python train.py --n_layer=12 --d_model=256 --n_head=6 --n_kv_head=2 --head_dim=64 --d_mlp=704 --vocab_size=8192 --activation="swiglu" --norm="layernorm" --norm_place="pre" --norm_eps=1e-05 --positions="rope" --rope_base=10000.0 --rope_fraction=1.0 --qk_norm=true --attn_scale=0.125 --bias="none" --tie_embeddings=false --parallel_block=false --init="normal" --init_std_qkv=0.0255 --init_std_o=0.0 --init_std_up=0.0255 --init_std_down=0.0 --optimizer="muon_variant" --lr=0.0103 --beta1=0.95 --weight_decay=0.0081 --lr_head=0.00486 --warmup_steps=0 --schedule="wsd" --decay_fraction=0.745 --decay_shape="linear" --final_lr_fraction=0.02 --batch_tokens=[32768, 65536, 98304] --seq_len=1024 --doc_mask=true --z_loss=1e-05 --train_tokens=678900000 --steps=11282 --dataset="wikipedia_en"
MLP neurons of a small language model. Each row is named by its layer, matrix (gate and up: input weights; down: output weights) and neuron, and shows model dimensions 0-255. Each number is 128 + 32 x the weight over its row's rms, rounded and kept within 0 to 255. Numbers have three digits each. A neuron's up and down rows have the sign that makes its largest values positive.
After each neuron's rows, "fires in" lists the words (lower case) most often at its 100 highest values on Wikipedia text that the model never trained on.

L3.gate594:140138104098108140164103119138165117140150126052173143116089152155129114141124127105141078091140078161099187138199119116104114117112128165136149076197119216148186141079174139123070167109123103109148157087092113176109114186147219118132121125133127131088151088166015088057139178154156132174091076136086128100089115117146102127134093099088122127187106168116099141178086110118138134148154099099115106089153188160136101105138132056129131167065210111135124160110166143138138156134120123089123103138101192162146074123122063186134108194117160146122150109081180161126113141150151173087092086093161125092117166122150146146159105148150138122169100112106122142147091130089135176109117141122140127084169144148110123118127145132091172123099102128124162150077088116088141091115173062
L3.up594:189115127083144146149030112124128101105109125076148142133081117134168112118137099119106098097112089193154109119173146124146107106098079156119141096204073166149119149124173108137143100092137120178115134083142123156138235089152183154127159147104098179113203092124066146081111154158144128078141116111136084126123088154175137171105127116119125162156093130084127113130112131123085159164137145116101174076106127182154085160127091133121155154109148045108093164121105139133112149116117148056101135082138186188096108152140145122150088156107093143159113143105119120105060206210128126149121118074136116103089107135141157089140162089077160143065140129153088103084095084126114096123127202195160126141147067107118128129137127084108209154133113102117139151142078133101094132088137102
L3.down594:076147154128113128157099147149139139112115122079142147154140095124114146149103114120122149152155098158132112141128164136108121108148140199126176117135150072133152106118104142169128121129129131116097117154098132134150138162173096138146137093154165152111093143116159124070099165118112123119108088141145177162124135124165085104109141127140126126128141089110000100127113110138135121117255140155137115135160137077107172068100140169126130169142103124153064114147153150124107105190105107121118141133123141158144192117153125089201111109131154156137139171193128105140183141106060109093147142158160144154142082102165159041092150123093104134140116129120136100127216131144155135154117099140121136128144158141137119138079128129138114120089168099120091162125132147082107121119161163
fires in: "the", "a", "most", "laura"

L5.gate367:152107081062169155125123116126130062139100156138172166106099152118129147116152093139140173129157099113131165084131145106158122079102116131129131059118076120091088145115158167117157156180130093169143095148108166075165167167125122131129179132141177147109173132135081180116157153054141133160138127100124146068153110160193182072142154094127120074193102111173126120179104114082139171081131101147090112116149143130096095093092061111134123129171112084141114171160110095135154125187124193096168099145100082152118115127076170190099116191136039080167056156139175171099088092115143088131126114121119166095110187171116149107153143130145113107124117180114061128113160139138138150066118142097140176095097125167111125125133098120167137128070137120144129193095108149143193132186160147
L5.up367:146148159119170137093027102082113156090129180121087144114133119106184131160091145145148139143089134131102174132160163152134101107088150172123144146188124117086141107136156136112120096125135107196181115192101124174111189160205146143133131124131129172099141062142109072067126121162149135171103179127203095126084148097132103079117170149140122102166113119180080129142069139123108145081125155127131154136099122089151166106115127103112166151100106128090166154125167124125141105139177118072147093144120119117171165144178166143119111171161163169177163062083079134143090099123132064127124167116150146136093141113099233122158191170177165106085043118151150113141117065100124160182119159117109161083145134160142119147131091138161071153068115126129158133136134055145116152089157126
L5.down367:127110168142079120093092161145163104156107144126134095150192087138106087173135111101123125202141121134108044163140101161123080139145089102151141146126118131103102177059084105158095156062120102134077097091149106121119122132129080120176139179160142087177117094144138125077161168161160157129094106114132121138145120139122135195135091152098159160092219106119050114102146138161092057142174106156084204156150144156113143134118132131132182120158149114126164055079161138093109137179093168148175115100153146158100107127144184088117196122083149101156123121152132122086236153145148207117159108112130095146129125094131142054142141130157120072119123121170141146137151133174098165131143067109139106163174092095113115152136151133094112088166139153058088160116066096114122108121142136
fires in: "a", "an"

L5.gate26:146178146107116086118137097153070112093140158141173149108117146180043070123141114164126124147078163155148137099176109094112156103082101150198137139159168133151117123120118126155122129103110082193126124188127129166144147158144063149109160149172141142144122178114078153135106175152134142151123170131158096121177128142096166119138127170140156158190159111032115110146135137086140146149101145173126182168131082169156130164049080136162121056067075111116161134127104104149134123130113138105144130125096108121078156123152105160163093158142146093143186136147114133152114109125076033134128116121129071199174152123097151100080122155178098115126129173090083080073126158088065128118153130131122108150116160156094064185134170131199121169147114147100095174162157138155123134109079055
L5.up26:112135115107151102174111091077122181126129122163168156082178132131199119138132125121136145094160092143145067073127093125132135102109126133092118138135138179123103186129096139169115172075079103164197123126150116079138158108100112128135141152152094116158154113128107179113102184150066165130161054082130072144111103120081135179164177123169105115111108149155125137168160134106106174102102142146073149142067147124173167116144052119150082133115156121145113211146116149120102118139116121138105191139172090104111174139122170138098122094114106183084135096079183119138143120159096128078112087072147134084206066110120105157163094139144182164132077134199065119141137125102088145130081135118172143091110114092095090099138166113153071110199145129200161157091087164129136081172114133
L5.down26:143184104115087144146049106167112107133137173122118132124162105110132130093136165070169144145139132190086118111148126034123153077131102159127103184137141123147089083161143112157073099144118137102123094189089073105128071169169126107118182156109115081138107149108113144153104165184147168092123173098162136118112147099102152124105176133104196119089155126087022111115106113127129108141169205111092194123109100095114133162126167141165117111109093131074120151118134136082069061152117054134168127077098082088125172141147101131060133086080124154154151120185117119166090134081162161169151115136141131123177179138153129190129124101115108091142152153196117113138150173132091123181148120079093133108140125126094077139057143108096132095140162148150081096139157169141172131155157101
fires in: "a", "with", "only", "no", "an"

L5.gate264:131138108087137098114124151084095166143132124143079158081121176058096085159161124155179164147175120141122143096095106063088176130085136141124189125128051063179156099092130095113112167077119140199125148075087109169122129080128099154129118142095087143080116153107152061159127105116111120115131178115109078128149116199153166145121116088114131156190128047105136074117149090148126157077092123115117165152165120199156138147135100157128107095172167101079086158105068135118152123150135125161145160083089129131100177099058171147163129154132166106131178118161147160092105129119125120085136110132157104175107120089125134210201180160153113157189150194103113093104116107086143128086200093162143120107160141116129109106120127110156117124131102062116126158155104127183125085163122110
L5.up264:158138124154096092128092154124101208074152122143104087104120140130127114156103128145108083162152097150170120147125126180100102171186087160154130135181115102117154174092071115145135055110193140143151106140146169147082087094163147118144140140128111124107125179147130099153092068130088085139090120132127087124113109144095130096127114139082118161140124130129111108118068102143137178126110121095160101200128114089183089153162144062072117090135151106086121120101186132092139115170126129128089052109047165129127147190167135111114120161059135169132119115122136096077160129123100123074174106136130087174053188184092217153142122108192191144162066146077090144090133126137133147159125153112139137145151147098130203147125113075124050159095105125141123081127134081138095106179122095
L5.down264:104154090165057139103076130144125132171126126141107122157078106104123165145111180128116140085056093136072139110161169095138133113118079114204117138085164093124161094068102134134105094082157183124118123161138097137174168172176079078166123088129135195113151199111111097175185122157109150124131170099122099122169170136173166118139193062148127085152137149144079169138087097112144102109156159128062201120127114143097118132140131155165128127179107117128081091114207118126086039153111080162114095130111173151131088113159108157152122167151087151123051152121137121133126159111111090070143113137189167090142136118137169211113146126113191170137150145086111149115104130153163163156173185100168155138107132065126168119089159131119132092143142103171120113089106102129138116105144102
fires in: "is", "has", "would", "will", "had", "are"

L7.gate226:112116133120100158045110177121118174071075104122141088167143119066058130083107128140129118135157175199056153121109147113120103078155152062119131140101171099123160166159131117163125142129086217174160159138139139194147135137083152136096160144128158115157159067125152118096094095117027181154105099129102125068150117118127175137139083088106167086138138072124124178181107136128110105140068113143064161080085119132116114145123082144085083135119138148105146134109144116143101161132166114142136199092143106096156138130119085169109173161084132107159126089144138172098160156146105142164159174126159180155102104185191128154116115171141195111154170113120132122160119134152137113125162129214151136139085151128127121157098159068090123111130137129150191171074167129157099092162151123
L7.up226:227105174163182108104086128111109147127136122150117115167142194108112126087139116146128070103128153143100105113090092164156159139100131131122135126136077147154083148157186164186124139086131154141116123087140190076149161164141157155135135105149144072117089117125119121161185129127096129096115138136110098087186164101055097154082110110084150127084122111149121096152091117147178115144169064133110158167110086112150150150077127116157130111149129160080160129134156163139129125112139094146155209081162141109164132104097163156135129137126077144070103086160134083051143148188055177096168116234133158161169152119089168088096114149138157095183099132123070126089083145160131120130165149168141187173156139091128174098106092149137091147102137139072134053125141114175152188107136137
L7.down226:110145083106155112114142115079138092101065060070144102151112168152110081081156129154178143148122164116075146127124098154137140106092130150172101116164072165083113117165115118161136055118138209207164152107113135103147141138204120155155103111132146129082163133168168064120090118161051196173112178088086129127119134109147166119134132087103160103103118124103089126173110119152114123115095226167163123124148086105116121128131090129123189112101155077144087126158142169108161124085181067106125118124097164074119126137169172147148164129106130151148103135177117144147136122138106127115181120118231201127126172121177134054104108200151103109144108192136134079104103049149164159132135135168129142166129151159120163103152100136171167101129149147092113120119127150100137100115129110
fires in: "would", "can", "could", "will", "not"

L8.gate190:131162139170233157114119191157122152098151134145212097139167171116088155176136143109088131112114116138116174129155153129121202140109138098143093104181167094109054111131117086107118042210142153117118116128091106130154120133162146120128116099047162118087156170095112154101126172148134120122169104194098131156130142101095065135082101075146139114140137114081123146131134193101101106094077111117172095101133136071130081084115068142167153143201107151123105146103127124064108126143089144116154148071130095162118101080129065139082166112088104201098117138145151097049125145100093163148125089146110139140179170205181162154103149161100128159107149161153124212136120109147095092116081124148129146151137169151109141142162144105102139133102115147070149129120129137085115154147126131
L8.up190:105157174115107157135102087143134130157070153159173116141161082116145127100153088153131191161152172125160108111075151137120130137084155096098150147143150133116133082166105141131083141192088116119129146100092138106159164104114171125111076078062150153121074042200164170174177115155088130136092146142161183107108104098145125077143105131126107148229178109071137149147122158142138143118132129056127129121140123183173110087131151135142126128065095107131125164131187136138127118115160140121100173092104073071134093093135111140114188164129114133016182151155147137121157133164096115150103098111072081075174186171106154108177157136127118173137125092107121119141168126129113124111164091157070152136124105184127130151154068114125132123157166128125183128160113090124206165176088077
L8.down190:180096178104141126120108099121100093130134092173115132188115112141071111190133183122130149173140156121157138065119116107085145131157159131143148132113149154038120107119129141123103105154110131142125124108084124114140117077131109113082147105144126120131156121157071074171161088126149115106190149099090070157146103134098133126072054091123100134163138111130151135105114169130134132128109217059125169138130188057045100072156157156153128077113152194174161097109122132135112081168141180119152119122102137152130139078122054137123225113117110141162094158171185102157124087116108130146112139099061099079118156153209145124184127143148104187123105117106107106101136152122082152127122130146117128175117143123120200081082095180167173100096154118089068150097156100112139178139092105
fires in: "at", "atmospheric"

L8.gate629:110117075131137138167105128129097114072177145117101130129062058121143100073100141156208170125092034096120097066114126123148148128179157174120055158070179153111114107129093114077133160144210139094062156085205134123158145166133143141146078166125099116156068206166163180117135185164171111126107128147136116114151165125123110148109097132110121081088137122084109131158163129121141108167066123122082133145136144130113130167120093131157095084109118130149115165189111160100156168155104162113092131132143122116096133098053095074142142085119126147144157145056142184119123116184120152195074132087137055150085103148095127123148121093098135186159165150145102115091147112130118126132102129122092068166120098173128135114119139127130104170157139173185111118105122142143149081098078088
L8.up629:114160118146116178100147098082180166166168145133188105144135141148085103122129128079099110141134104177161127107185096124144148149162151185101125175177099069170136179116125171152116119153134140069154153106143141126135076143169077119073146122103077047100097148141137130158135141137142117146143133131180177114116160126146128157113139122146086123124158122067130108101107096113097129143102140160044125125113129107104099159149078100128106085142155044077139189115154122137123084144097161138114092072104126109140137090065137161090121113030080096209079123145140100117131073148132140117093069179122091106114081092143136196081103143141137179120056123146103164109127191105132166148167194108106175150186128126102123150142200134147151172160094138132109141141149133081097123062080126
L8.down629:149103119123135112168138158118130116128103174104131125114140152101129141189107120078189144101034100126124113130122117112061149110100119123107156134154132094104134110221117097150077180129085124145109165112106123145157103139168117096151111106105132061186094174145135176108124175130083107137132131100080134068136179138070172153135101163152156149127114093153195160182105126117121163095100180147111137151139206118161162123152156099137134089153105142146137101120169175116139113136046104116106118164114166140066113118120052137131187059078137171113151170113146072111094066142114090110127116111115172156169097147148153045107138109091087113123090099081085163147097123141142149083149189178114104078151131169121173081065149145157149119099174146149151153174131138191170091164119075
fires in: "with", "gave", "make"

L8.gate260:112067137113107112192144034071193124159110148151118103114096115122101131150105178136114154155138115112128109104122107110102114134136093150151105122129098137084155120100132125151085130120152120081144114155145112160116094071118158192133085165107127128070159126127130140138159178120117088147079116062133095059128105132131126096146144151158079088130117131124109096192083115113202080106135127143105064144058116168132151076166092174159214062071120100107116102088137092134134139143108099102136189161124110125118137146123129133130117146087128155143140155035120074175086182151087145115091121165108064147125113150200157161124074101099077116160150114138076112093147097078139072129079127138099107064167138102155152117139151213130169125116092107098166149186106134137100160173173082
L8.up260:129068135097124126154143187176137120128119139142156127153140125127128153116115115175187132092087087202105142159101151073095085190068163154118098128160136125146178119127130112109182120114108132077144125119139161136136161087099103028113142130112147124103108124117096118088155078168085182057106089169134071160073135101089146152154112112108125089188128128113168125119114087036129099140128152114104146068091115193069117181170095134088117123086073114048125120126143160206124130144157123102064137077087167144161131096145076087147168111136098129106109120182108147045119154096126100151137078118160139095103156133104136112114093133094150177178116048097160152165193157116147093106146117130102107100188127166105149140161089133140112137121147161128134142143097100148127104179091163
L8.down260:098112082130134126159131136150136122093084089123176151170139103154153108128132094105135137082133123172137080148167152119160113104168132116111151140085143177171116130126118125072135101164146190155092171074105117150081109102120141131133115102129149133111076161142209124164064173160171111091154133107132111163131143144101178138119133197082096112118145083132197114115091131133106139172137158131130154131102155128091145095106182133092136154124142162088157116091137092100121097116043153153133182166068135080159159081088125134122115071141211113200090107115126079116151123121162142125151110130109158167079139108107110107146172094127068087177186101186104122141081174133104136180089083117116080083107166148127164087121153055085143195137165108146041133120169111088053103132190157
fires in: "been", "was", "first", "a", "is", "proved"

L8.gate10:157095164154187081199130141148142120159083120150081093078151114136117095123131111142146214144093103107142062019061136139098129136119090199136139179061128112135075139129115134131058158143152122103107108166090102120131112131154115140086101109135129069132146109079104093171142180141122065155124121081100144102154157137113125156166148143180146125162179139122129158171117149097112107108127119127145085123138059107108153111143082115175175110176106200164049117112109113113139139092104171159097148152094099134208113125114105106124125146154064132105076084112114102158082140099090163141121122113091127120183165137110166130099070151097153162106143156157153153120170105145125116120183122190102128126146115174132176159141101063158131116161141101126126095056119124116121196116086203
L8.up10:066141125099135139128145127125148167109100144114145149087111134139133132122161162104132155105106175170095128114169060136158219111141127130191149133190109114133107111118119141114153158153149133139100159118142102122104078124068195173125140138116120131173118112104109129127189071059095217092169190136109110164148129159152113162075159140098098128131127076186098113127111088114142123085167098076143088078116135140115151142073182102082115126130076112123104122086163075127117131103144157150159075112094162119120123178146139173085204117109145147137170131150140180169132196130103129186076116194145119075139077113107146137092137158139117150201069103143186133198128153138157072115113066120105145116117116094108082176148151097120100181132131100150156158138126127120050171180072100
L8.down10:135131151154128160134102115144108138072132169140160138113150124154084125150106192150156136136106181141117116220120159122110116126183072185152123182097106207128155114130190157141149151145137171164113131081151141131156183131132104121105128101041149144087142128009097099060098159093117164127082113146137131109106168145144110134085099121161132139162086114204037156172178124142163152081127149133144118168155103105109145092165118162196083140167092160171093180148141125119103129138126142110114151165124158126073114161097121166121080124146131098130139126076117074143146098091087139104135087149088134151160115136118133076134136096139171200070155109164125168131145112146111155118112140172119134213087188131072153112136133158159100176104155172071083128138148144132170096082095140
fires in: "at", "when", "park", "atmospheric"

L5.gate500:141107139170124169139104015111112188129151164112090109154065155097166124173100149186111123150118084140104139102202108140123156131087128147123129159124178137090101132136203098124168172159143158101110131111114095140119109118102130101115110060151119200080123135119168124159136135116255141182114065101169108122185102131113131158076139143187167110157104078071092114117087162144138121109139147090146137087190112097086126141119123112138151123132139176140131070099122083132162086105158115146120153168150159143148144114167143144106168141089127123167206107153151071147141191186133116114151094171157120179177108175093102140058094110166096166121133146124094134117155160108161119173165116126127111116127090139132143146155071085103073133207132191147113163109114132101106126108143108
L5.up500:112098127095114179153107146143125157166131082161241172156111133148123126103119072159086117123094118089134159150096125116134166119128149140126094113152110147144131143178166116117102103143099103162109121068115126142204126155122181112164093108180141149062066165160145200130136137087255136183100124124142069080085143089197115077098118140101086153160126130163094133111126126166077110129122104132087097106146148149128127162208151153099121117115178146064108113089073122122118142146082125090118145144143121129074050111066131137137159098154062192093103118106171117101162144112125113184141128143133150140106140095122115088167163111178069124091118153108117165109127130106166164178124167128105067123120080093123140068179147145114117106196142119115109120167112086119120137079130133
L5.down500:115166098140078133108093128152133127103160098130119130139130106130127120074116135081181145146073112100099124148151183120100180130129098130094172132107111148124110099153162134131135095129116169104129136105147090128115123136147102122123134134107150146117088083101103067068146176156098143106099143118115145153079133180157191168155105116137085084153171152108000128095155118139195089143194090108156126072141144100133062071159162106119192186157138166098099131153125123135097123157180111128168149132074129050108188108155124121212074081115128115080168122124068149121082132139102138181132166171112183144161103150149122069087111125106139099160163115090113079118112094179147111101113071119124149129147130155162149122154077146160109130101119106114173060098111190089137162148151096
fires in: "that", "this", "same", "own", "the", "entire"

L7.gate368:135146128107116125135059137134148089124142129102161126124172100160192139102106056118200114140118064175171128141159164153139156101153139121129190128167161184187071127061106133137093106188108144129135055121177178082144125137052151187167118135084136102092103134109118155036138109096142115142172070144144107108152124142077167137113137134078156087160142138118093143087117135167108091159144187130076126171163176111105112085115178145113061130123159211138095166098139105099111135127105087168131122114088120117149069149131160137059123164136144138126089122159115151118154182128077096149113059098115116151154159159158142150207157149130170118116151136151093147094138112137110130130089110124147197108159145201154049165105149088107156122153069122104121143118145156127128171123141096
L7.up368:089144073148128185124095108130139121127088138114017101124131044103136086140143159163086154132121064178132149131105152133145113111102186165143074104126089129114148160108129183150182158137133157122123143114157117077105143164135088143104144070118098088069110167088144087136068129098110109131171153148096122112107123125100108142162154146142128175123087111155140119079141170122099143179140161154063139120114145122090138155106055102106162133170098153094174153175137113128206182158115095065137094130060076088110157168122128159184127145108097165153095177108160120105106077130107106166125107145130112016123201091112154142109097111129091153119124076133089106116170109172133097110145182122096161091088062155104158122174119052147089149105146136120099105136114149128093096118092099
L7.down368:135036162154092149096170204121136116149121136082148156102133107159133146102100155133072125128159159151080099166149121072095186176104139119137114153131145105131134146112126131131141176110118149072140133090078126124153142072111142151086145168126166110125109158097184201109088181124146126143108091110109118083107152134147115094134091161170108104132164130160067112135107119115166114166163168096145137110124098129084173172160051131106147154076122156132125128098123141092166095108151105148107183103136143125085149152186075111161104112099192099162169170100067132162111092137164089152065185121159146138117109141120170238108126082136122113133184179141167076105172175137160102100142109081131114113109138134112108179102229148097175095106150060131078083128125169150156112107168093
fires in: "with", "make", "made", "in", "to", "provide"

L7.gate535:146149098120116120130093040097139102116139165166158164162157142177134092121135191117125135116126130158143077120161155172156162079127104156143135196142134080042154155098152096133112136131135086125134121131059151132136164068100164139140162200078095172124119119090177063133107195176164094121134147088153137157174131048092090163088086126093187153138114079177165178085138166175160165151132099115137116139058119076122136200158112111094096131150081094102193066136144080122108154126078116133114131114097131132099070143094092062098156123096099156153151130100099090118130135106132125139125138150128102160143139124085105115163110102171108131173122158186065127108184141105126128127176146165190142076158140110118178117100162075100150112093166098115112126119182117082142124141103102
L7.up535:131100118120139164071098149093185124201150132131184133111164198111140170088150164094130121139154115141146101068143113115149063116126144060095085197189132122101156102061152114114106118197161067146174160126144096138138111122100112148107173115103084154091048156141145084134177158104116091152114096154139093143126116111119151160170120126156157105096147127090161168127098106146176114078100143119152141166117084119098158167137163154129141144126124148059150147100182142124134094154152085127135081103126133093135134120150050102090126122134168112100189129130133110133146163161156105163106128152140083156153156110107117150105080107093117108100099123106132143165073152101101134177145144183204095135136151138192128108210170142129144065132074095155106145130022148113099120150129021
L7.down535:102132189110074167135095145110101143135052152140136195091135110169117130163105158134103190136140101124154132067129117062214156152091148127165200140109036096185130118131120162167125172168117080091159105154136100114086148135136140128154095078063178160122134145188099116144097139166112145096137091120125123103147122189119112086126181124040123171124149135125169139180139126089085141111133130109113158145129129085150094104134119115126068094126140100144218114129132094140149100189112077138125176091118116127117190108127098110125184155150113142143075096148125156115093115151143115144064119127180046132109188126141139127105073149115114152114142143114132114138124095091187145077159127110100133192153203126167118085125101107165149137087089128187140120087095190130104148141167089
fires in: "with", "among", "second", "vs"

L7.gate335:082152131043173077101137164194154177163142154133083103119149061097100135126087150146133139173149179155190170108113115127139158112128166152093127160113119135149165098160122140127120098110144132153186143141147150090110118120177117144078087195121133117163109113081166182073173153127119107154119088160171044145132115097171168100092108104150129110118152060157124143153035159131165137132136170091127102127072146132057079146156112092167091065141094143076112111122136092157123140155116150098109164076131122080164188116103109108116148152107148149161144108140125129099171144123102173144106104137187121139080132199148132094158137179132167181069101156108138057126153121111095118130145115108107125195104124132111160198136103147071127108110160112113189132188130143209141095105118093
L7.up335:074083070116136139112172172087148100132120146084122160113150141125131099114168121170080137120127106121083170122111119056166158124125192073156147124111123106098152173115175111202078114120141155145136132105104132103093090190104147131133076154119113121105099109069113152110163116131156169090122149082111124126096114149153104139130165099092144102110061125105131093114152108085142117147159136140148152052104148163105158125136101158082151115062060119134160191121206115044181160098111183135156125098104159152141147092130120156100117091094100117129122199106126184130168172135151133198123141110176089104156133141164094112095153129135144163155134157090105117110103168146092132099157074135135124105150093167171125109155114154154093129075205250088106163102142128086161087177091072
L7.down335:123151128137132147190119122118173125142098137081149166128079115164085169082083142190135139056126112130146152124161168098112167128153169059171108186105144146153174106110082129120134140125107155089132102082135161132084159077104165122127135126160126077109141126092155094175130092086127197076083174043054133107154148129112098108112120102087125171105112174123141112123109127172152151147131128092145151103148147062116161130111181123123104084112124153082151154097150110079163164125135133155080127124177114140127160106108072105148122084158154056111122114147145128102108100095106111118129069168167161102077136195148176000128075158104176118104177135105121074150084105173149132183109130169124171137110102156134139200157129157101136127105181113145094131056107106126143108156083118
fires in: "is", "can", "was", "it", "would"

L5.gate339:126109141122140119097112090079092120137131188136131165149122159176114110114120121130153104116102154096128170161155084123110156083136155063141146126116137119155148098102160114174129168079127095166089101072131167158169144032111072119110088171174138132162112107149159093096110169100126090069140167179110134120127120118089159089067136156130059156129143180111120170111119112150099180153133050089105136161147004152090134115156148081089120091133169193146130152076119155117094149153163143128151182097180097184159076128162112096105160136098155201096130134138157136111081171157126116137077144146195126125149141167125153137159122153130089163147136118081144117066096165178085111173094123088099124142151119190099184149111079158117162071120131140117126134078131165135168120182113166
L5.up339:112122139136125118033168108081124094195124097165116154179117178181145193134142132155143131073114111103088115069054206096139149140149108106132084154081154153091194137178188140194137106085081062174145103102121143136129146144097102134050104133133077112130127095071125137143209145132121111096062122136123141171152132146160149078144152144090140119136154130109111133122106099123154158162158161148148121085105137166117126099179148102115080054164152125119142157116181128110161092134094152133152185125106139129128101180158132126162124147095116077164175140120155106099111151150166162096132122172121152065153098098151159080097175132141115122184140124079129083121111115141075122151169151137133138136072133148152099209134132149094212084133111146069139092174121160150078092154094122
L5.down339:174118175133167114129075093121160115142108101191089120138158080114097126120174074075106126143161111201147163137154183097102073138104085139150138099135119111139088128171128207154068118151114165079157171171080117127091108068092126084103101127131131149130166150101137201124070124112111124082137155086143159098140170176121128094108145110165101132153140128170007124124144126131105067100197071064105110101104139068100159118164117181166153088131116157106104095135121152134102104173169149157115147112107140106134101091138159088105119138136194186188166094124083135117092181104121128146086180132097158173130089201164160164151117139152187104080147089145136091160122154143143132106168107122134138099136166145144152082125154111103086155103156133148122170078132109134121183148165093
fires in: "was", "is", "were", "are", "been", "called"

L7.gate22:162145136102132097218082131133116111183128103134095091118145112172141147112043116156103130077133138101152162133128179061166171162108083128087126174134127118104130155096170149058123138197159162134109093098220125131062138088093096064127091110139067145140160170084124119141113069189144149087118105108190115091151151169087086125077168095127113101153078097124166127155142134120120135139117162119137117118124150112072116079176136140142103137136140135117145152118173105169134132091136088144132157133132134119051107143143158102080200156134127100086111147159101067152126143151134221109130160164090133103130092092084183125082117146137180116140120133133103205067138137154135116123149188102062145191142171126100129137089115092153111132126117173104131097101116095072165144132191112
L7.up22:129129146069102098097145111133159109123133148131085156186085121151151161076082147093149154144123139100072146163136134086141130150109126147108165164084162139143105160183169147124103133154221127111148122108085144129179175132072168136149183129103172110128163105096085114126115113115094213132194116186107173101127153146104138075122167119130180077095135177103135174131182154173120113161208142143100077125136108130146143124163082143157108147073094070118107161099153178187117086138084125166124169085153156122100167094129100121144115135089084129102134131110137081160080102143120180087111130112100113114147118108127143143156140231142164129112109125155182158140175147132141187129127124124078137134092174171127164158204072045172139147175148107137166138126128081121093117112047121
L7.down22:134059149110066139178159120114134163070117194123128178071104097167129145069150125096134139143109135091134149143129108094115126107116139148154184139152057058223079146118211116094098135146140127121140097185113099115133171131159128106114174115130143128132131114133116089110147163151151170124113087120152089074130168132140131137092163108126127152191134107122092121131121099091166154048147163146172121131089080040148126102152125112146118132119139119161128081181159118147111102155122045113141133147120167087106154120134100116147158141131123141127154114154070114118123161080073127143108135101106107151112130157191130120084061127148123122126118134149123126162130082099144174082128102095085072083212114084155119074111120092176124200128107103132105166102158198135071084228086086
fires in: "at", "for", "part", "on", "about"

L6.gate289:182143065148185138112094127158150118164072126142105120140117158126147117130105176145105126101068093144113180099151126160087120092156132168123181121146173115155113121123197135166140059120174159121182079140110172142160103143146128147087103144137138163125166114113148130179144063060164111163114164175113155133127120118159191129099107118150118101155140126091110049107144184079076139155120144107127081103116129140117120103111164139118120151134115128111150133102096130170167179117100228168102139126176182100112142155156109081159124102166109137131130205117119088179158095126130181197132175114170108134108114099098130062119119130110079098114143137121070103023055113140159152085162113055129155153141225119113120120155132186132127115187178103164132155121126117111145149131138184
L6.up289:132142172127123169130151130145200193140144117148166122062094138161177168081081117151124145067069115138115120174090199171137214136125175174097043143134171171109143126156176105116131106150049113128145112146181133128145142059095143201119115128154177139122107121121163109134137142068094181162100100124127152177138090136164151101120103071139128087124102126118122122158112099115131159165144176109093040145145138133163077096118136129134125078105120137104117155082172140082175119137104128125197169097080121153132111113114213129135166154152123168131167137093154088097158084090139176093119094111123102157097102173103114105132092107091117077060137146121086097119083133109152127104129155144107111133096142196142108064126093117102157105117143124152157143189106041115131120121085117
L6.down289:121104160148125136130123122147174137217070119174117105089102141159121127130107119119118175105140127142136107167112122134139101112072177163198143130139151118150185136147107096157112077117143098130075076079158091142152155109125108119165106146068088101156128159155130096124122158064178233115114137153112086134154104135165139170128161103109164063109044189171032111133139154165047144110194155139122140135136113102157115122078166151119128111158117103091111141179109092140101118177108111085133054133114075094189115136131162080124154135133144105135125096108214141139125148130144151102150111084153139213112090109183107141081158142121208103162172111113178114073166106131152120134157118111085115084139087120100153109124148167106102099167170101087104070112138169122114134113148114
fires in: "this", "that", "however", "but"

L6.gate248:131128110062112092123104189180173147137124150094127161168145134127107083126053130148143149168155164171129085136137141139142103101124178119116113132129179159167155080129187187169123105146087103161103109153154127112117134079163165142084115072150172146084126134128075127161190131086132158188186121105158094179088144101139158138123089120119163127156092107107121108057123132194127114145123111076146106116113113133085163070114164135148169098149117160149100089132146059126114152119100151103147176082127129113097139140120115148106142176151110198122093101142130138179073101172164183163136184180146173096201159125089104092194108154167099120044176113101113091082155169052143105136089117160170077143133085109128143074171105156144127101103164091129194103154168130164129127117107147
L6.up248:150102167054096120146110126121167144160150107140130090159149113144105155100134133138162149101128092191121164131155099113088178153154131149164109103155164193139147169114137121091172131103118124065130061055164182175117096162105132152103145054133149124109144156100135140128166065104115101168081172169130144137127156143149125085095140191087143099152087109124076162108139118142129145111165071086102192121110136174163082109164089133139128196096122103088151157123135094171121162106123202146141177140115128162106145159156091145155174161186092163102092126170137150079073119112106118146126153176138109145120096102136118104107106134143119065148181160173156127164168138129176085135123125109075156060162152157129053144141150144129105151154137118069033186084182100104106112146052103
L6.down248:133113127092135151117135098090157183106171091118172158133161116097162201162215173138130151121077115158144149123112141134145123114168096095166141120128119151133174106144127129202123055058131155114175142120095128140115107116128119131165115158065155077160167060142145176165179104125146199110150085140152117115100121195152098112109149163104070142096076121107120125089211113131117172078187164170078077119093127105128137111121126166129160144127174124105113167097166128118114127203108128112167086187175117119110154112123075167115133166100093103121170145101131121125148147114095065111106058158147133175156149079156152060084128126136126099126131168150132103124190113173154099150113166113123121120124120171100081110147115131246169107167111148094096139129114119130176161136063132
fires in: "such", "this", "first", "later", "former", "a"